{
  "num_hidden_layers": 12,
  "hidden_size": 256,
  "num_attention_heads": 4,
  "num_key_value_heads": 4,
  "head_dim": 64,
  "intermediate_size": 704,
  "vocab_size": 2048,
  "hidden_act": "geglu",
  "norm": "rmsnorm",
  "norm_place": "peri",
  "norm_eps": 1e-05,
  "positions": "rope",
  "rope_theta": 10000.0,
  "rope_fraction": 1.0,
  "qk_norm": false,
  "attn_scale": 0.125,
  "bias": "none",
  "tie_word_embeddings": false,
  "parallel_block": false,
  "extras": ["capped logits"],
  "init": "trunc",
  "init_std_qkv": 0.0312,
  "init_std_o": 0.00636,
  "init_std_up": 0.0312,
  "init_std_down": 0.00636,
  "optimizer": "muon_variant",
  "learning_rate": 0.013,
  "lr_mult_o": 0.675,
  "beta1": 0.95,
  "lr_head": 0.0077,
  "max_grad_norm": 1.0,
  "warmup_steps": 200,
  "schedule": "wsd",
  "decay_fraction": 1.0,
  "decay_shape": "sqrt",
  "final_lr_fraction": 0.0,
  "batch_tokens": 65536,
  "max_seq_len": 128,
  "doc_mask": false,
  "train_tokens": 392900000,
  "max_steps": 5996,
  "dataset": "wikipedia_en"
}
MLP neurons of a small language model. Each row is named by its layer, matrix (gate and up: input weights) and neuron, and shows model dimensions 32-127. Each number is 128 + 24 x the weight over its row's rms, rounded and kept within 0 to 255. Numbers have three digits each. A neuron's up and down rows have the sign that makes its largest values positive.
A block is one neuron, or neurons of one layer that tend to fire together. After each block is what it responds to, as a language model described it from the Wikipedia text at the highest values.

L5.gate30:124146143148117153126139127133148105086167156111121144155118143138147153125119102145118114098125095134099117151175101119133150112149113085143104142133113136156134155080096153138093159148129137113158154133162120150135108146112102140101139107129101128116157167125122111083150145138139142134
L5.up30:094119158125127085159101113108124159123124156167107132098084153148122132118165166120119113117104120138106110127091100185094127147155173135086086134155098147145094138134106132133109174150125152133161121118133118104084132106133139126134154077114133182142137105158110159161088160126127129127
L5.gate111:101109085143106134084103136157106147139129152179160137131069089139164147115139146193157117096076121144166149147135120154106088140149131147153134087137172144154111132106119139150126142131151120112138104124127158133090145140103122103115114124099159128117131166108108161120105152125117141096
L5.up111:094117163098134125167119164113158148093135121118145131128135135110122127151119145133068137097154137143165166091123127099121144157130120145164148166107118137147123140128129136139085113136078162144116146146129126132141182099112130084143137141106093128138159146136118120152159091147115159079
L5.gate326:128132156154138147118133123089101170148113098116151103164137079127129092117119123075154120097141123121150152148129135159123082143118104083147122121109130130135115133109106133166107178136124136121127113101113125086143130095153145073112121143065138193092117116108129144119076140101125135102
L5.up326:123102097133114138133101096106099125167123151105146116136128139090127116136095118129071141106156139114110101142090154138115114114125130125140089119068111124141124125142140172132124170076137145127135116110147154166158123129137131088077130138106142136104108139129128134108119085148137109105
L5.gate439:153147111134114137131152099092104137097098129154091157127077142112169091094114128122091125132142116111097152165142163119156142117126091149165172092101144173193131101132192154116107144146145133120108145124134118140166122138130116146181160095110119137095129159129117137191123125116105135160
L5.up439:172120116140139131138159071125124164153128110164116134145079111131181091096141122138094128100085105126176142180128135139121127125122095125153122130133128111117104125087131133122126125155131077122121163116152137145108118141110146142105123112151120163115145099111122177138130076155141134106
L5.gate464:149159128129136149111162141094115126105139145095121142167144127131129182108111150168136164092155144142148151098171131166141090161108110127172179115088152183132164087088141125131136105116142147143100142153135110095092126129137124151076102118131179116112110142132134142143127134129081138103
L5.up464:127141094119118136102181092122139132161115148143151166181126119134088094148119179090150110139136084125130121147126122134117084099166133106146150098139117123111170131131140162129128098124140142128129139138144153101135116105110114090129125118136176163149108128141108143107165106150176149103
L5.gate642:142131173145152165138112152145156146113129175096144069115112112118133097104132158112149103136157133132110165145084116143104119147132137151137095134128192146163116154129120148155169119095160137173184164152123110168132095135130106169113119160112108123096130130090120135111149143104136091162
L5.up642:119135143112162175137092113147111141159160135116166127124191105154123128141168151110137111125140145147130100132164151110129115103130136141163106162100153106145103129084115161112093147162105160161125126116147153149101134138075124144181129098137160112122132119104117099175162111154123133082
L5.gate686:132148156110168141110112109103153153154111146146146123117113110132161109125158145128135140121125159131174150085170124132133103112134164161177136089104168159117144130129104125144036147130139083139070079145149110146161142084109133139185140106089123126108130121103085171155085145104150154112
L5.up686:142102145113145145180138115157120136132174149150158124138120125125160124122099119124113099147109123118140138167095132098110159152157133121145127108121163110139105145099142113139146150135107103139171111135119092123125156107133168157181112106138160123102121151154163122117170134169107127111
L5.gate692:116136122112154094144107142162091130124156126149163118128117132131127117110129109133144103107094131143113114139157139146115143153154146096138142095121109135088113134098079164130126117121119121113109156108139132138146102148121118129135129132110142074125147146160157106147108107166112104118
L5.up692:118112146118094169142114100114123107139125158125079106139112161114115116085166132066138145072113125089114100129115141120143160097143122157106178125074112090123157114122126145142168104090146163140105111136123108137152163079102204141162119154109150126113144137141135149100066106112159109131
Quantity numbers

L4.gate182:108135165151115134159093111135135193084160173093153091128068136169132140111096103128170087116136137114145145114115101156107104156139151172128104143118105142157097159126159107162106144090153157148164125125145135124097126139146049103097104138140159098104153158138106172077154107129150136162
L4.up182:136148134117118132162115165138137143150155154129121145118104127085179155165159137146157136128142148149141135154086142094174153167135163126130112125145129128120115125127135162106095160152180145083156114156173168110191123157125150130135178136136107126123111188137127186126138123097137163120
L4.gate325:087125087122141156103102167126134127082121111120160089173134124129103137123088121108117183111134117110105158091132085175114104172137100152125129124174131163143121143118089155129128146119178129177145149142127107144123103104107113092121114149115107165123114128156108178085125122161125140142
L4.up325:122158117125150128160135126174122131135119109156157129169136143128136125119140090142118130156112109130174122119098135162153187135146162146114133139134123121102064150105122150160117137115102139146103157134150161106161140118110086143125103122163103137068097168102102114123143151122126113134
Leading number tokens

L2.gate28:122092121126146110130169108087126161089133152132113138119147117130060113123135120125113133158104165103134139143146150148112127130119160137128109152102115138087100144141093133134133107126150125141087135094151113117098148165127156156100121106152115126097134181128133106135150137144127143117
L2.up28:152129148125207082107110146153116141097117094119161120150127154106091124112131157135146142173105149128106156122119092100101121161080111107142117176138135093090093119142084129130130122145139100116115140116157159122153117130112114122137085128126141106096140077084142159151107131137077128169
L2.gate312:166114099126156136137126075125114136130101131090108124186099125115122115112109149129113104110131144127116151099113133140114150119116140165152164111116161168170151117124144146115133111135130113156152110085109151105094134118136099112092096065123123183153130169167124142079124117136133106142
L2.up312:123117085114116114149122144086118123136141137115143111149115138112124113149128138135083109114138162093117124139113150147139131130122098110119155128099147147156094087113151130136173120146104135168118162117093151107113146115181130128111117081128125128119104117178164129097114119120125144116
L2.gate456:161139104164129133125092090127075155089091131071137111139114107141135166092061157072107080117132092141110146129116135142136106139176121108112136118131178149100146119144114164138115155108089111145101108085131121107129146123137096115145136083179093130109130134157145099147158122117093105120
L2.up456:116144142118164136106191151115145106140166129118163175120106115119084124143152082151120173153136114100172126119097143088091118107124148114117108144138066095124133081134133118141163143122093116117136132127123143145140113145108186135117098133120102139123200103085152146128124153138129160119
L2.gate632:117135110131118121148081127136121130126143138133122118147148131149079121106111169119135099135159108069101131150153126142115145125146103182130119121077088110129131143117123151114120115125085152137156136131148123099135138097150128117111162102122133124079137168109121113151135111117101156151
L2.up632:128131124130124098099111110138148115118091084147128144174118163095095114134096123149122130128138086129158135174095155117127122163110118103127050138098105135130085120105091095142101108085135147120103130104138135158148168131071129120137120152168133089070154109128104117099142092164121112110
Two-digit leading numbers

L5.gate29:113111110099154129094131130138114133106139115137146131141163086125096141104156101127113106169158134112096110127098122103137138105124117089148141145153130145078092138105166152114109128171159140131099135124159133118141092127129165151117097141146179119089154161112106125148092088097145155153
L5.up29:136109088142125090112111150128085133142143139079102118145102161099124153122110150154089136131144090113166133150106155135091145134116144149171139154153119154099118145128191131133096094116122100144067142132116094109160157114111122125159110157122115147115103110149108149168124104126092131140
L5.gate138:103125134114175133112121090131106133118179174152115120127118147133133127132167144130129096128119082083136191140145149158158081092133109129156114136075139145118119150134134142166128165119112108149171146124156173145132119175103096108126152139074168144134115125128142105109175155106087156153
L5.up138:133152146135154155113125145130147100102160107136075107102102117128108115115095135121114149113129085104146103131117121123092147119098133122127135125144128109137128115114146152145093103178124118115131101135146128162098163136118131096089136161107140076143142152145157192160116093124172091141
L5.gate173:134117145152149143151134081111100127114164121117098173138107155129147119108128111130157147166115116151149130144115121119095087174104149149111123149139151128136078137138133172140100137122136121111131138111103106112084139101126159142123126174091121109107128139129087131096113132140101142108
L5.up173:172136160101157161075152130125116120140162168094150144101094096139156149164128151124139166119145117125133090145129137149083133148136134088163112164086155137094157132110162128105142141147143116119148128122107129118093136150092142095137155102123123159125143147135128138149131107116109139082
L5.gate185:131124132151153125075109108099096104146124139106119171093136150140168126114155086117094113158099144082139150125130080161117131162103131118141123209179162100107094134113137156115152129099098146093128131163156127130147109161109158121111110124160153121091128138112128146171133164133116128130
L5.up185:137137159109131195123093111123103165105142121078155139149099129159172123085110125131153159127144169120143094136103118104126127108165118136115099118165175154095132119135169164125170168107168131106087136156125109160161127128136148150133174131107093149081164152142096091080133154115117102084
L5.gate227:148098141121129106127150126186121126133160117118109171162129154070144153136116122078110159119107145105136122173116100134144153119106121103113158161123120150087151165165095153149175117109135121127114123128119118153133135107113180122116113152062101097164113116113133113101106143158108121138
L5.up227:132139141106130140101153147126131156126142122122123127118138162146162113140114123119126101128076090179142132166121112152113102108142172122127191138156103114142117139147133122115137151164155107182122104132096142110127135115106144145116125104173160090114151123102095154196147152138120089100
L5.gate303:111133133161138125096117115123108128098097106121145108132070149138097127145127111104153137120127121125145140097178115111121175108134134141138131112088098129115131111170152139149141130119145130112127106148121137178154115124161139138141158129164088147096156091103096134125089162087136155100
L5.up303:106101133152106111172124151123099119120120137166109139123119133087123120129119143127125103127129152164130151098115122115111103113097119130146083139119129116186121142155155085115106122104099118110161103119156130134133151090119163135084128115142132117093140141083121122141123121108119145146
L5.gate309:132140137125125153106135124136103140114104136120130164073142148109110097122098097138116125126161159130132101105162147140103141091098152097126131140120157097138088104170159108157160118129153123104132148138120113141105119140138142162148146168107124159090152132177146126181116126118113175156
L5.up309:134156113153156075110113123151146134141144169148173156158144145133130173146121134121153154131113090140097152144123136116117125152121133131147116089162149101141088130136136170094089163127119109122104140132155120128110137181149154127130112121081121137099089135126140145150149075131110134152
L5.gate337:097093174096170149149107123138107156094150140166112124095155133121205152098160122146077102122093102119111149160128111121143127109127129111149119150159130127096128109124119110091126167128120129114118139113146141183146115151147161117066103100138143139159132115136124112129156158124111152122
L5.up337:121121144117156131139152152144117161116158151131101156131136129095102156116153147109104123115119100159111141084126120151115118134128169157149091190155134171132116150152109149080130131126088120159101103149148167167113082119167132095140136111136114140131094128084162111117133114134101145108
Verb-phrase complement markers

L4.gate116:100130136166118101121140130157117171158169094144133151095104134116154096158110153123120153094147127154127145163164155129129150164159128131166176105149135121124149135110097146136141088110154121134114154139158108128127125095119156124126142153107142157105098081112146133122130145096110136096
L4.up116:140123122158159165156142133143152135153145147139123121122097109092134142105125162080098120127167113092134129088170088107150075120140138135176122123142161121118121160103139151122142109111137098099128117110108123131149125127083121164147147113131125134146082134122134121145166042150099126147
L4.gate586:147129111140171147109093124118128149159136149140126140131154148100148119141160114107082154156095119140136133170114135073146122157145149121206140122108062121096142156107158144125128147126132128148134132115129131149165081094118130112109119131126129103121130100089140112168154128128071126115
L4.up586:129075165139136162161110138133154136095129124130165104104099131135112140138163157153150115081158151120148156076124090149110125170128158142125094160136104128122088118163131152129108099116141127141087136156132132120114114147103134187136151138121129128120095154134140109082119105122146116125
Determiners opening noun phrases

L2.gate1:116146160107130132102129095093106137111125110139114120111159109088155136179111110111177106155106130095119097128100154170122126123125129136191149086142140131132174152098114104105148097158132109135110100131176086176151118149134130104100157137110156132148103115160078107156152095109117145086
L2.up1:118163170103119143126149103123136126126152115116149144121132140090133163125109087106154146154113125142096090137097120138125126126137136090125124149133129118144136127107149120087136134132137150130123113116162139133119069159139140079092125124116112116104118127134089123150169129108112118094
L2.gate8:150139134107119136170103103135094116146142143128127109110151130094148095138123109150082099143101113130100126143141080156133119126107143152103127133106133106089119160124115099167123137119132120114097106119096150162111109133130128149163070182119142087115112101119128141144142145131078119179
L2.up8:119141129164161154170093110101087121141164127076179127122160163119164140140092163127111131142150105129127140145147134148090103140152128145118158145133139126129135124158083119134164154146140105153133153102123090130134127127103133143133091104132115135162130127123154107139136104133117151130
L2.gate486:083129116151133114104139138099103151114143123156136155146125125123101163134102131146126068163099158112094141159143102137103152106086159137150130115100135189113112176095127144086111121118131113129097156141168152094100090163151140159122133142160177153118093123077087124127109123179122128160
L2.up486:152091147144140078097119160101139141102123144149127138127149155115083123120079130115125128118130135098134128116104144101119166109095172139142136095172104102103130149102181153073112099119156131091110142144138129125122100162147128155140105147134154132167112179109078082104146096148123138122
L2.gate653:127109146104166128099131120133134160104145105114121119126159121087112146116149067112120164102124122127114140144093096109148125120139144157162095156155116097106138126118127103103097139114122114161156091118103094149122118150125099156131116125126130122114146197105159112137131192145123150076
L2.up653:085186161078171125111105084098085144112109138114095111148168132096162095129135138158136085162094100101133134114148134176146090110101176138160117156131145120102128129117130111123139150151167138135071096162114107159133141146139137126121128124133135139134121157127132162135153182157116146092
Verb-linking function words